{
  "num_attention_heads": 15,
  "head_dim": 32,
  "norm": "rmsnorm",
  "norm_eps": 1e-05,
  "rope_fraction": 1.0,
  "attn_scale": 0.177,
  "tie_word_embeddings": false,
  "init": "normal",
  "init_std_up": 0.0232,
  "optimizer": "adam_variant",
  "lr_mult_o": 0.694,
  "warmup_steps": 361,
  "final_lr_fraction": 0.1,
  "train_tokens": 316800000
}
MLP neurons of a small language model. Each row is named by its layer, matrix (gate and up: input weights; down: output weights) and neuron, and shows model dimensions 144-271. Each number is 50 + 12 x the weight over its row's rms, rounded and kept within 0 to 99. A neuron's up and down rows have the sign that makes its largest values positive.
After each neuron's rows, "fires on" lists the tokens most often at its 100 highest values on Wikipedia text that the model never trained on; "fires in" lists the words (lower case) most often at its 100 highest values on Wikipedia text that the model never trained on. A number after a token or word is its count.

L9.gate735:49 70 50 68 53 57 57 22 66 45 44 32 60 43 77 42 69 45 56 49 48 47 52 47 65 65 42 46 53 47 57 39 58 44 39 39 67 51 64 34 50 41 52 47 57 66 43 50 60 66 43 55 67 44 67 57 21 43 44 53 55 59 70 32 38 34 72 26 47 38 40 46 58 32 42 57 43 55 46 39 53 47 43 56 58 52 50 62 76 47 47 63 34 46 49 52 58 47 56 53 60 61 39 49 47 38 68 72 59 45 55 48 55 28 62 40 46 62 80 53 56 48 50 50 44 72 30 52
L9.up735:44 47 61 58 44 70 48 35 53 45 48 59 76 61 63 41 62 48 54 49 53 42 47 44 44 58 52 43 58 45 59 63 42 58 53 42 54 43 39 48 56 44 44 49 49 44 31 72 59 40 55 29 56 39 42 66 35 51 50 39 48 62 40 37 29 60 35 55 59 46 47 61 57 47 60 27 43 29 56 66 47 50 41 48 67 51 41 57 47 53 57 54 59 38 42 58 55 51 40 42 56 50 64 49 48 65 22 47 31 53 40 53 49 34 54 27 45 41 56 47 59 65 35 35 50 44 74 80
L9.down735:90 55 41 53 37 44 53 43 43 45 47 39 42 74 39 63 51 42 50 46 36 37 56 42 50 51 54 43 57 57 62 39 46 44 69 48 58 62 61 49 53 25 56 37 52 46 42 51 53 52 57 59 51 57 62 50 77 42 65 39 62 38 35 54 25 45 59 70 53 54 68 41 54 31 31 47 60 62 45 82 44 56 63 39 50 60 57 55 55 34 57 29 40 49 38 59 35 31 50 54 59 55 31 74 59 57 58 23 57 58 63 50 31 51 36 38 46 40 43 68 57 63 69 38 43 22 41 38
fires on: " to" 97
fires in: "to" 94

L10.gate228:61 24 57 47 31 46 45 66 24 31 40 59 40 60 60 36 55 52 58 29 60 66 37 53 61 60 30 55 54 55 46 53 39 41 42 42 49 48 24 37 58 51 45 47 54 49 41 46 34 53 57 57 50 52 61 63 60 27 47 64 50 72 74 52 50 52 48 47 42 30 37 54 53 40 42 54 48 44 57 40 66 67 52 49 58 58 49 51 50 43 44 87 72 37 23 43 77 54 39 59 59 31 42 45 40 60 53 60 42 56 49 67 61 54 53 53 54 39 56 49 45 40 58 30 81 39 56 52
L10.up228:49 51 62 52 54 34 41 56 48 36 71 42 44 63 38 53 24 45 68 67 61 41 47 47 51 36 53 51 47 55 40 35 54 59 41 46 47 40 55 59 47 66 52 49 35 41 55 55 61 69 38 34 49 53 55 41 46 63 60 46 73 50 55 37 57 59 57 41 63 74 40 46 20 47 42 46 58 65 68 71 52 50 60 61 59 77 44 52 49 46 36 50 53 48 79 40 42 39 49 41 67 49 57 45 59 49 57 49 56 34 54 83 49 47 41 62 41 56 38 47 54 40 70 51 56 42 58 40
L10.down228:66 50 59 66 41 54 54 35 54 77 47 60 40 36 51 63 62 42 52 30 67 58 53 44 45 53 24 36 65 56 25 36 53 54 57 65 52 50 39 50 43 62 68 63 50 51 26 60 55 45 61 68 51 36 49 55 47 65 51 70 48 53 74 55 47 25 29 59 49 25 57 65 60 54 62 60 54 41 55 34 59 47 41 54 45 64 43 48 47 48 44 46 41 35 21 42 62 53 48 52 54 48 52 52 37 65 78 43 50 61 58 43 58 58 45 61 42 40 61 48 48 53 46 42 68 64 49 50
fires on: " on" 33, " in" 13, ".S" 13, "pp" 10, "p" 4, "om" 4
fires in: "on" 31, "in" 13, "s" 13, "upper" 10, "bomans" 4

L8.gate539:41 55 36 47 49 51 41 57 68 30 50 56 50 50 52 45 51 74 50 31 49 50 60 54 53 34 44 44 65 42 43 37 63 29 29 50 57 59 50 48 50 57 28 52 53 52 62 35 45 38 41 86 45 61 54 53 44 59 50 70 66 59 38 48 58 51 42 58 42 38 44 73 42 24 61 77 40 35 48 48 74 68 55 74 44 52 59 60 51 60 67 59 71 28 48 86 71 55 53 55 74 51 47 55 48 35 58 51 51 52 44 48 33 51 39 56 65 46 64 53 35 55 67 45 59 21 32 67
L8.up539:68 42 56 44 56 77 51 45 59 53 41 65 60 54 64 67 44 44 44 50 45 60 41 63 65 41 57 55 32 52 66 67 28 41 42 54 53 48 65 37 55 30 33 47 41 33 55 42 57 36 63 54 43 33 25 53 49 45 37 63 53 39 38 61 34 36 59 39 22 67 41 62 46 41 72 44 54 54 46 65 35 51 57 34 50 62 46 56 73 45 72 61 61 51 43 51 51 56 62 34 55 59 39 39 37 55 36 53 53 51 33 44 54 44 44 29 53 68 61 58 71 47 44 35 75 48 56 19
L8.down539:67 50 40 39 73 43 35 41 51 43 41 52 74 63 49 47 45 52 55 48 73 60 44 46 59 20 37 57 40 43 75 27 54 30 27 22 36 52 34 54 52 62 57 52 40 53 45 48 71 69 47 39 52 40 48 65 31 70 61 53 46 40 42 47 41 57 55 34 29 49 46 48 52 42 14 62 41 42 60 49 40 52 36 47 71 59 48 55 40 44 65 48 54 57 64 48 45 30 49 45 48 53 60 72 62 43 49 52 43 54 43 53 25 28 64 49 46 48 55 52 33 48 52 66 42 37 45 50
fires on: "The" 15, " The" 11, " during" 10, " As" 6, " in" 5, " This" 4
fires in: "the" 26, "during" 13, "as" 10, "in" 5, "this" 4, "despite" 4

L7.gate754:65 50 53 38 41 61 53 33 48 56 51 39 63 59 58 59 30 62 51 23 52 53 68 49 47 34 49 54 33 63 52 44 69 62 57 63 44 65 67 38 45 43 49 28 35 40 58 37 55 51 40 55 50 63 45 56 51 33 37 46 52 39 39 44 45 58 56 49 36 41 64 54 49 53 36 56 18 53 45 50 50 35 71 52 64 70 51 41 33 43 71 40 66 33 32 51 57 45 60 68 62 52 58 21 59 47 42 69 48 57 37 48 48 45 55 52 47 45 58 44 46 58 49 61 41 63 49 38
L7.up754:45 37 46 61 59 56 48 44 51 42 51 60 51 46 46 51 40 35 49 59 45 54 40 30 54 43 72 34 20 58 41 57 37 49 60 54 55 69 62 43 41 26 28 69 46 45 65 46 49 41 53 71 44 66 63 55 50 66 61 70 47 65 32 57 41 40 54 32 37 63 24 59 52 43 29 57 52 73 52 46 84 46 53 45 34 35 63 60 65 53 44 32 51 37 56 68 60 37 49 32 72 53 43 56 35 50 53 46 65 45 48 42 40 79 38 19 59 52 25 60 55 26 29 59 51 34 38 72
L7.down754:46 57 50 50 57 51 57 56 31 64 23 56 46 58 61 60 44 57 74 40 62 55 50 75 41 43 30 57 42 46 32 59 42 58 40 50 27 56 29 58 48 58 75 57 50 45 46 56 44 59 42 33 54 38 50 51 52 49 42 46 67 44 64 44 58 67 37 40 24 43 48 56 43 68 34 55 71 58 51 49 49 43 65 63 55 44 64 45 49 58 38 26 43 55 50 75 39 67 51 42 44 65 92 82 33 62 39 36 54 57 49 62 59 43 56 40 52 59 57 43 77 60 43 49 47 41 55 61
fires on: " The" 28, " This" 13, " Her" 10, "other" 5, " example" 5
fires in: "the" 27, "this" 16, "her" 11, "another" 5, "example" 5, "each" 4

L9.gate120:42 59 39 43 42 59 52 56 63 50 42 34 78 29 51 60 57 40 58 38 50 58 42 51 39 55 49 41 61 45 51 43 55 65 31 29 56 34 49 50 51 46 41 60 45 53 22 64 61 48 46 46 59 40 59 70 51 45 61 57 48 47 62 48 33 44 46 50 33 49 27 49 58 30 46 53 26 69 53 42 53 42 58 48 66 47 53 70 87 48 51 57 56 49 52 42 57 53 48 47 53 56 40 34 63 38 56 46 43 61 36 56 42 31 43 18 67 55 65 63 41 48 22 68 36 52 37 54
L9.up120:48 44 43 66 40 68 52 43 52 30 69 69 62 67 55 41 44 64 41 55 43 50 31 56 50 53 51 48 58 47 59 24 45 55 51 64 50 63 64 38 60 64 54 57 56 53 48 70 51 32 58 61 82 30 57 60 63 63 34 59 47 75 43 44 53 60 62 59 37 49 51 59 48 37 50 57 46 72 62 54 63 53 38 56 44 38 44 43 58 32 47 73 39 53 54 51 43 41 46 56 48 40 56 73 52 56 58 41 38 43 51 46 44 49 59 46 37 34 20 43 52 40 21 55 44 74 54 45
L9.down120:84 73 63 35 49 38 44 59 35 46 45 24 46 51 43 68 57 24 78 64 50 35 62 45 60 50 50 47 53 53 27 57 43 47 30 74 55 36 47 46 48 49 61 53 54 28 66 38 61 45 33 20 21 55 46 42 37 30 50 42 61 49 46 52 43 49 49 54 45 42 69 44 44 63 43 54 67 44 47 59 41 26 30 45 44 41 47 49 53 38 52 26 45 54 65 53 54 49 51 51 61 47 46 43 62 44 48 40 57 48 26 36 45 71 54 47 49 33 64 46 63 50 66 53 69 54 58 67
fires on: " he" 51, " they" 18, " They" 11, " He" 10
fires in: "he" 58, "they" 29

L7.gate473:53 45 47 68 53 58 47 59 38 36 63 38 43 65 84 52 50 56 58 44 33 45 40 38 40 40 32 38 35 59 26 44 37 56 33 34 67 33 46 11 48 48 40 43 60 38 62 40 65 34 47 45 53 34 47 96 51 40 37 64 41 48 47 63 44 53 35 32 40 38 39 45 26 29 78 65 54 48 26 64 59 58 53 65 60 39 49 35 64 48 70 33 44 71 35 54 51 25 39 43 87 45 48 48 48 61 49 59 53 51 53 44 40 58 56 43 60 51 47 58 50 43 56 34 51 47 59 47
L7.up473:53 60 58 62 39 37 63 40 48 42 50 38 40 62 73 52 63 35 62 52 35 35 42 51 52 50 43 46 37 54 47 37 30 26 36 47 44 61 47 22 55 50 43 46 66 41 56 16 51 43 36 60 49 43 29 70 47 44 43 44 33 48 56 51 58 58 40 37 28 61 33 47 39 37 86 51 37 32 27 41 55 48 55 67 62 40 43 30 56 54 78 43 62 56 38 62 51 14 44 32 86 43 51 36 58 68 45 63 48 71 29 44 46 62 51 59 56 41 53 54 61 55 60 40 56 44 44 35
L7.down473:47 68 53 71 44 43 63 54 44 78 50 50 47 58 53 60 50 19 41 60 41 25 67 51 51 51 49 61 60 57 52 42 34 59 77 47 27 58 51 45 52 35 61 47 54 45 50 48 50 65 36 46 48 60 55 54 57 59 43 41 46 41 60 36 51 25 34 51 37 69 46 50 41 67 64 47 40 45 46 38 53 43 53 46 65 34 53 50 44 60 58 48 68 40 51 49 48 48 49 48 45 57 85 36 47 61 45 47 51 53 42 67 49 56 60 58 51 41 42 50 76 53 37 55 50 41 50 58
fires on: " a" 30, " is" 17, " was" 17, " A" 14, "A" 10, "a" 4
fires in: "a" 47, "is" 17, "was" 15

L9.gate819:72 57 41 55 43 44 49 45 46 50 69 50 63 53 34 53 51 67 39 35 58 60 56 34 58 71 61 57 39 55 72 45 61 46 38 56 43 55 61 52 64 56 53 52 71 25 63 42 61 49 34 66 36 66 37 59 45 49 62 45 33 51 57 33 44 38 57 38 35 49 32 61 22 52 59 31 23 40 39 57 43 30 66 42 58 68 25 50 74 54 51 26 64 58 29 49 59 59 47 40 43 61 50 51 32 48 75 49 59 58 42 50 28 58 50 21 50 43 60 50 50 47 47 48 59 47 37 56
L9.up819:30 55 38 65 53 48 43 37 66 46 35 47 55 61 59 31 41 61 38 55 31 45 59 42 66 44 59 62 62 68 57 62 48 37 49 54 63 63 69 27 52 78 51 37 55 57 49 56 30 48 54 69 66 52 63 44 46 51 55 68 39 38 06 67 49 54 64 30 41 30 53 48 61 34 70 51 30 43 38 53 49 35 59 65 18 18 26 76 73 48 50 45 45 31 43 45 40 31 52 33 45 53 52 77 65 52 41 69 51 49 35 47 58 48 53 45 58 52 39 62 68 52 52 65 33 41 41 52
L9.down819:69 40 61 64 52 41 46 61 55 41 62 40 70 59 45 49 61 59 36 52 37 38 37 47 57 47 62 69 58 42 47 58 37 50 55 43 42 38 69 38 40 56 59 62 45 49 45 46 49 87 75 45 20 21 66 41 63 56 61 31 33 46 27 49 61 71 49 42 39 53 46 62 59 28 69 55 50 56 37 41 36 40 50 55 49 45 33 49 54 52 51 49 37 49 26 37 67 42 56 34 49 43 32 58 58 58 69 65 35 55 50 64 57 56 75 26 54 30 38 66 39 36 38 57 42 73 42 40
fires on: " a" 21, " He" 17, " the" 12, " his" 8, "1" 8
fires in: "he" 20, "a" 20, "the" 12, "his" 10

L2.gate16:64 50 51 45 49 50 52 39 39 43 62 48 60 73 73 61 56 55 55 23 43 47 50 43 39 47 50 24 56 51 47 45 46 53 46 57 35 46 64 40 47 35 47 54 57 27 33 46 55 58 58 44 49 83 47 81 39 45 57 46 44 60 46 44 38 72 54 44 50 46 50 68 52 41 59 72 37 37 52 50 61 56 46 41 84 59 52 50 55 59 48 51 60 40 34 73 43 28 53 57 60 30 56 57 61 40 56 54 73 49 39 67 43 76 47 29 63 49 80 49 60 58 47 43 45 57 42 55
L2.up16:39 45 59 68 43 79 48 50 52 62 74 57 45 59 58 51 50 39 37 41 57 31 57 45 55 48 41 49 58 38 55 29 34 45 67 44 69 56 49 44 45 42 37 52 45 16 36 33 46 53 42 54 43 68 36 29 34 42 46 54 22 64 42 38 43 71 57 55 47 60 43 50 63 52 65 53 64 55 54 28 73 55 39 57 59 21 43 45 40 65 64 30 67 52 51 65 38 48 40 45 70 44 65 59 51 60 47 23 40 45 30 69 48 66 42 25 49 52 54 54 64 55 38 46 28 59 58 38
L2.down16:38 43 66 60 36 83 47 53 58 47 62 58 46 71 49 45 41 38 50 48 65 18 60 38 52 54 34 64 54 40 54 30 36 60 53 41 72 58 53 38 31 45 42 60 53 29 48 35 41 60 41 60 43 53 51 17 33 47 44 56 19 55 37 49 35 69 40 45 48 47 38 50 58 47 72 50 77 55 51 35 67 55 38 55 59 28 57 55 36 61 46 35 56 51 52 58 56 47 53 34 76 48 73 57 53 67 31 30 52 59 38 74 51 67 41 39 53 28 48 51 65 49 43 56 27 65 54 29
fires on: " is" 34, " was" 30, " go" 11, " were" 9, " are" 5, " Occup" 5
fires in: "is" 33, "was" 30, "were" 9, "go" 5, "are" 5, "occupation" 4

L9.gate48:55 67 49 44 40 38 53 54 54 31 40 61 69 53 55 37 22 59 47 51 54 50 63 48 46 57 39 29 48 75 57 49 43 40 21 55 17 54 57 53 54 52 52 47 47 11 43 45 48 46 54 41 60 58 39 53 33 64 56 40 65 46 60 45 52 40 40 46 45 43 32 68 54 69 59 43 42 36 41 62 38 53 27 61 84 60 33 38 51 63 23 59 63 50 43 53 32 34 68 66 48 57 58 46 39 63 35 56 50 44 62 50 25 55 44 38 54 38 52 18 50 40 46 68 50 42 64 35
L9.up48:48 67 57 52 40 48 48 18 54 56 49 43 77 38 56 56 53 48 48 63 51 51 38 46 72 56 32 59 48 46 79 50 55 32 45 60 40 26 56 56 35 32 61 35 51 49 68 43 67 63 42 43 42 46 56 31 53 52 56 26 65 48 50 41 71 48 36 52 54 53 81 49 70 59 56 49 38 36 54 34 57 52 58 55 56 42 62 52 26 49 51 68 61 38 44 77 39 20 25 58 54 41 52 52 46 52 48 45 52 41 54 45 59 51 52 82 68 38 44 59 43 70 33 55 30 51 29 50
L9.down48:38 58 80 45 21 53 25 52 52 61 49 45 49 54 73 56 63 37 56 61 62 58 37 47 51 42 40 61 43 34 47 36 61 72 57 49 67 55 39 16 53 41 47 50 44 56 55 67 48 84 42 52 66 41 63 47 34 47 40 50 54 47 44 41 68 44 55 65 59 48 61 50 42 58 82 49 37 50 52 39 70 55 55 22 35 31 57 51 44 58 61 50 59 43 47 21 41 35 35 43 56 48 60 59 66 58 43 56 58 43 54 51 59 60 69 63 49 68 37 55 52 54 40 66 47 61 32 53
fires on: " the" 30, " to" 22, "ag" 10, "ug" 7, "f" 6
fires in: "the" 30, "to" 21, "eagle" 9, "august" 4

L12.gate312:33 62 64 48 40 50 66 34 79 45 42 57 43 53 58 54 47 41 48 41 53 65 54 42 56 37 28 36 71 48 51 42 34 77 38 43 24 48 76 45 55 45 40 50 80 50 33 50 53 27 40 54 76 34 53 68 49 58 71 43 57 65 55 38 26 35 55 47 65 47 38 35 54 45 57 41 53 62 48 30 45 79 34 57 54 54 43 53 56 38 21 57 55 75 51 49 49 28 53 38 50 45 62 45 56 50 48 43 46 52 43 49 41 53 46 57 81 54 60 54 46 36 63 40 64 57 46 58
L12.up312:30 57 51 39 65 67 48 37 66 70 37 40 59 76 47 66 47 48 32 50 55 51 36 53 51 50 59 47 39 61 42 50 29 60 64 61 38 44 48 57 45 55 17 32 55 48 47 50 68 35 39 51 46 56 46 38 67 49 41 28 56 42 67 35 45 61 41 47 56 63 47 28 50 67 73 51 68 43 63 41 52 56 43 37 56 51 47 54 50 74 57 24 46 69 46 60 63 63 42 61 52 56 58 52 65 48 51 56 58 30 38 60 30 51 54 44 73 61 67 45 42 68 48 59 64 40 54 57
L12.down312:59 35 45 50 43 34 33 52 54 49 57 44 43 65 54 58 49 35 54 55 40 44 42 27 53 41 57 66 46 21 73 40 50 46 40 45 61 70 45 40 41 46 55 38 36 56 60 44 57 53 62 45 42 56 52 36 51 25 58 59 47 43 50 47 65 66 54 41 59 56 80 50 49 53 53 76 48 45 54 35 41 33 67 31 67 52 27 44 46 19 72 46 51 55 65 52 48 58 45 49 38 55 72 70 70 47 47 65 59 42 49 41 46 49 69 47 48 47 53 50 50 58 27 41 44 54 27 27
fires on: " of" 55, " I" 12, " to" 7
fires in: "of" 55, "to" 7

L12.gate652:49 42 48 62 32 43 48 26 56 38 49 57 74 63 36 59 54 31 52 41 56 39 41 51 55 49 51 70 59 34 36 47 55 41 43 42 69 61 46 60 27 52 79 38 49 45 33 59 54 69 33 45 46 37 55 41 48 75 42 72 63 43 58 36 67 46 59 56 45 40 48 58 65 35 45 33 47 66 54 32 73 48 53 46 59 34 59 51 50 41 31 29 67 45 48 44 47 47 40 43 51 55 42 43 26 24 60 41 51 48 42 43 51 45 48 39 45 62 45 60 55 21 35 59 61 67 43 40
L12.up652:55 33 40 47 57 49 62 50 40 28 25 50 55 66 26 68 20 58 58 47 37 68 59 34 55 70 63 70 47 59 46 57 52 54 51 40 65 55 45 55 40 35 38 57 44 44 39 63 39 43 61 53 54 45 30 40 62 53 37 72 58 56 31 44 57 56 53 47 25 15 58 59 55 28 57 62 48 49 54 59 61 30 54 37 55 62 53 51 43 42 41 50 61 43 47 51 41 48 52 50 50 45 44 66 41 33 45 41 51 33 38 41 55 42 45 54 35 52 58 58 30 47 45 37 54 70 59 31
L12.down652:44 63 40 37 35 28 31 51 45 46 54 37 53 60 42 68 47 64 65 38 68 55 52 49 55 57 56 55 44 51 49 48 49 59 48 37 44 46 48 30 25 33 72 51 50 37 60 37 34 67 44 34 54 32 37 46 69 56 57 51 57 43 55 34 74 34 48 38 47 65 34 38 56 37 24 60 52 27 62 47 57 63 34 34 65 36 60 34 51 41 60 40 62 74 55 64 51 76 63 74 45 54 55 59 39 47 44 44 66 51 42 43 28 66 79 61 69 67 43 52 55 64 53 54 58 36 45 53
fires on: " who" 19, " they" 18, " They" 9, " she" 9, " he" 8, " He" 7
fires in: "they" 27, "who" 19, "he" 16, "she" 12

L5.gate642:66 85 47 50 66 55 45 37 44 56 58 82 62 51 61 55 59 68 50 58 69 61 41 44 56 37 52 46 34 52 67 66 51 42 27 45 42 68 52 26 58 48 49 35 56 30 47 51 57 35 56 58 41 38 40 55 42 57 46 32 24 42 45 52 46 45 42 45 44 34 58 52 38 49 58 48 55 54 43 66 54 57 54 40 64 70 37 60 50 38 54 40 49 55 37 55 42 54 66 65 50 51 51 50 63 48 69 62 67 66 51 58 51 57 38 42 44 50 67 38 44 18 63 51 70 68 40 51
L5.up642:31 53 38 81 36 34 46 51 41 60 41 53 60 38 65 26 40 48 38 63 42 45 44 39 44 55 77 46 65 60 59 43 73 62 47 61 58 54 43 47 46 48 50 30 54 65 53 42 42 63 53 37 51 15 61 39 53 64 43 41 57 54 53 61 48 38 46 42 44 51 54 53 47 65 32 64 57 28 51 47 44 57 48 38 36 40 42 58 54 54 42 45 43 49 67 46 41 58 55 34 25 47 61 59 46 45 39 57 61 60 61 42 67 78 53 55 54 15 54 53 51 48 52 27 50 61 44 60
L5.down642:54 49 34 49 45 75 40 40 55 54 65 40 31 60 66 46 63 55 39 50 45 40 41 21 51 54 53 61 42 56 53 43 52 63 62 55 52 68 75 58 53 60 41 34 69 39 73 48 56 61 42 40 66 44 50 23 51 45 31 58 52 49 60 77 34 45 47 54 61 54 61 64 43 57 55 60 53 31 44 39 51 67 56 43 35 60 46 69 24 67 71 33 32 54 68 53 35 61 45 53 70 46 38 57 43 72 23 79 38 41 56 48 63 56 64 52 61 54 41 62 47 45 44 44 45 52 36 49
fires on: " of" 46, "ed" 14, " in" 6, " place" 6, " By" 5, " at" 5
fires in: "of" 46, "by" 8, "in" 7, "place" 6, "at" 5

L2.gate675:58 59 64 39 55 48 58 29 57 35 38 70 61 82 60 72 55 55 36 33 47 43 62 56 63 61 49 25 53 58 59 50 31 53 28 77 49 71 75 26 66 41 46 60 51 35 29 36 58 59 61 46 58 67 40 69 40 55 49 38 64 54 25 49 52 61 58 45 54 48 51 43 61 75 57 66 56 67 47 49 46 50 66 59 60 47 64 32 48 58 63 43 52 52 36 55 60 21 48 66 59 68 58 58 43 43 60 44 59 42 42 34 36 70 51 37 60 52 67 55 40 75 58 43 65 51 36 92
L2.up675:59 35 45 59 72 49 61 60 59 49 55 55 43 45 63 60 66 40 69 51 53 54 43 21 61 41 30 47 45 38 53 48 44 42 53 49 36 35 61 48 50 22 21 64 45 66 60 62 55 53 57 45 34 68 49 54 64 60 85 67 38 42 55 46 72 46 52 25 42 50 39 30 48 50 43 59 48 51 49 18 53 51 50 61 62 44 74 50 46 75 54 51 44 54 43 62 56 58 78 23 24 31 61 51 38 38 54 44 36 57 51 74 41 48 58 73 54 61 57 51 44 34 33 43 54 45 59 46
L2.down675:76 47 50 55 66 50 70 69 36 54 58 55 22 49 66 47 60 39 50 57 54 56 51 28 56 41 30 55 45 38 59 48 39 50 58 57 27 47 55 57 53 50 20 52 50 69 53 67 56 42 56 41 46 60 50 43 72 56 97 63 28 59 64 49 68 50 44 34 51 57 46 36 56 57 40 65 59 44 40 40 49 38 47 64 61 36 55 49 33 66 53 45 53 40 41 59 61 60 68 36 25 44 51 49 52 34 59 47 38 56 41 52 46 47 40 62 47 66 58 52 47 33 47 37 52 34 55 46
fires on: " design" 25, " attack" 12, " manag" 11, " report" 10, " respons" 10
fires in: "design" 17, "management" 9, "report" 9, "responsible" 8, "designer" 4, "vehicles" 4

L5.gate13:34 56 43 35 62 49 62 43 40 29 53 57 30 41 62 54 54 61 46 44 51 52 50 52 59 43 48 32 42 53 27 36 66 52 44 49 33 70 49 16 70 48 50 59 71 46 34 52 61 61 52 72 49 40 46 75 40 51 41 69 59 55 56 59 51 60 51 53 62 21 39 60 38 67 35 36 63 41 51 53 44 70 44 48 60 48 39 50 34 64 43 65 47 57 22 33 44 42 65 63 65 47 54 49 40 40 59 34 54 45 35 38 67 69 43 48 24 31 50 63 46 51 42 35 45 60 51 60
L5.up13:52 39 53 64 56 22 49 42 44 40 54 34 66 36 39 42 51 46 51 51 42 58 40 53 59 54 62 60 44 52 57 47 40 72 37 57 59 44 42 37 50 62 21 51 35 27 59 49 37 20 60 56 62 36 73 51 55 58 46 68 59 46 41 34 54 69 49 40 37 43 38 42 41 21 26 54 56 46 53 60 57 52 65 51 49 57 58 63 33 80 45 77 48 41 59 46 43 40 57 59 49 46 56 67 47 48 54 43 44 69 60 48 55 54 60 70 29 36 48 32 47 36 53 65 44 36 25 45
L5.down13:22 53 46 56 37 43 42 63 27 53 53 54 58 58 40 70 62 57 45 45 46 62 60 38 47 34 49 65 58 50 32 36 51 43 47 65 44 30 54 63 44 47 53 45 58 47 60 32 43 56 42 63 48 37 35 19 34 60 30 59 49 62 60 41 46 57 30 49 46 52 41 50 49 58 59 54 41 63 50 45 24 38 59 50 54 65 41 61 41 27 73 61 46 28 42 61 40 50 45 58 52 43 63 52 33 66 48 66 34 59 53 63 58 27 38 64 42 40 57 56 68 40 56 48 52 31 37 57
fires on: " born" 18, " On" 18, " in" 17, " on" 12, " at" 7, "eb" 5
fires in: "on" 28, "born" 18, "in" 17, "at" 7, "web" 5

L9.gate479:73 74 39 59 46 50 45 37 54 66 44 44 63 62 49 64 49 42 51 36 51 44 61 38 62 45 58 35 45 42 38 65 49 56 20 40 53 37 54 41 25 59 72 56 75 65 50 69 35 52 53 35 57 59 44 43 51 41 57 57 44 46 18 59 38 32 52 49 65 58 53 71 54 72 47 36 40 53 33 32 45 28 52 41 45 41 42 50 41 35 45 48 47 70 42 50 43 71 62 37 46 57 42 62 49 55 62 38 59 37 68 49 59 62 61 48 57 62 55 55 47 57 50 75 30 60 65 38
L9.up479:52 58 46 41 47 67 20 29 46 61 45 52 72 49 50 37 56 26 29 34 45 34 51 73 38 44 51 51 43 41 58 50 50 56 55 38 56 63 33 44 51 72 26 69 75 45 48 62 35 41 29 41 47 40 33 60 42 67 59 56 35 57 56 51 58 41 53 46 32 48 52 42 56 52 43 44 49 35 66 39 47 53 50 71 55 56 48 45 53 45 54 71 58 46 66 39 68 38 54 45 37 42 56 62 59 28 52 51 66 59 60 41 37 52 78 60 48 18 49 58 45 36 41 61 25 83 62 57
L9.down479:62 58 54 69 48 19 63 50 33 47 48 54 39 44 50 72 59 41 40 36 40 61 39 55 89 62 48 50 47 28 53 33 58 48 28 39 69 52 62 58 46 43 44 67 52 54 48 66 49 58 68 55 55 49 43 29 68 44 68 40 42 32 50 56 52 66 57 61 82 36 43 55 60 50 59 44 42 33 49 42 39 47 50 37 39 37 40 54 41 39 38 21 46 59 32 46 28 54 50 49 51 61 35 34 53 60 47 42 41 61 72 55 52 54 47 40 57 41 49 57 50 42 37 70 47 32 69 46
fires on: " a" 67, " an" 18
fires in: "a" 66, "an" 15

L2.gate440:45 66 57 39 51 33 49 56 34 32 64 53 58 45 57 66 41 59 30 44 51 73 61 48 48 35 55 30 47 46 41 41 52 52 55 23 42 28 53 44 35 65 71 68 45 51 34 46 52 42 77 57 51 61 57 65 39 48 62 51 53 52 37 38 53 75 54 43 43 32 54 56 49 58 30 62 62 46 36 51 65 58 55 55 42 33 54 36 22 38 31 42 46 47 47 91 45 66 49 45 47 27 70 66 35 41 25 56 47 32 35 50 36 62 38 22 54 53 60 41 62 40 71 47 26 56 46 58
L2.up440:61 45 50 29 64 61 61 34 43 54 67 48 47 59 57 39 51 81 57 66 44 66 52 51 53 53 42 36 63 82 49 59 44 47 44 59 44 36 77 45 52 63 55 73 53 28 52 63 54 37 57 71 51 60 65 54 29 42 61 65 51 19 43 46 39 31 65 37 53 34 46 54 44 59 35 41 50 37 42 58 38 35 64 60 53 65 48 52 33 80 43 24 37 34 47 57 38 58 63 47 28 23 47 43 36 62 33 42 38 64 49 61 71 39 58 32 59 41 64 45 63 57 32 56 56 50 57 57
L2.down440:32 54 53 42 44 50 51 37 56 47 68 71 42 63 43 52 56 61 58 57 50 81 56 65 29 50 45 39 64 62 38 40 49 50 43 56 32 41 73 38 45 59 62 71 59 47 50 68 63 52 70 68 48 34 67 59 42 55 58 70 28 36 53 49 29 39 57 25 60 25 32 35 67 36 39 43 61 50 45 63 52 27 52 64 48 55 45 40 40 50 57 42 40 54 49 62 78 27 58 61 33 38 53 50 35 45 48 43 35 50 44 61 33 34 35 48 62 30 60 59 59 52 35 38 48 37 63 43
fires on: " tem" 16, " held" 12, " produced" 10, " close" 10, "less" 8, "ode" 7
fires in: "temple" 12, "held" 12, "produced" 10, "close" 10, "racing" 4, "birth" 4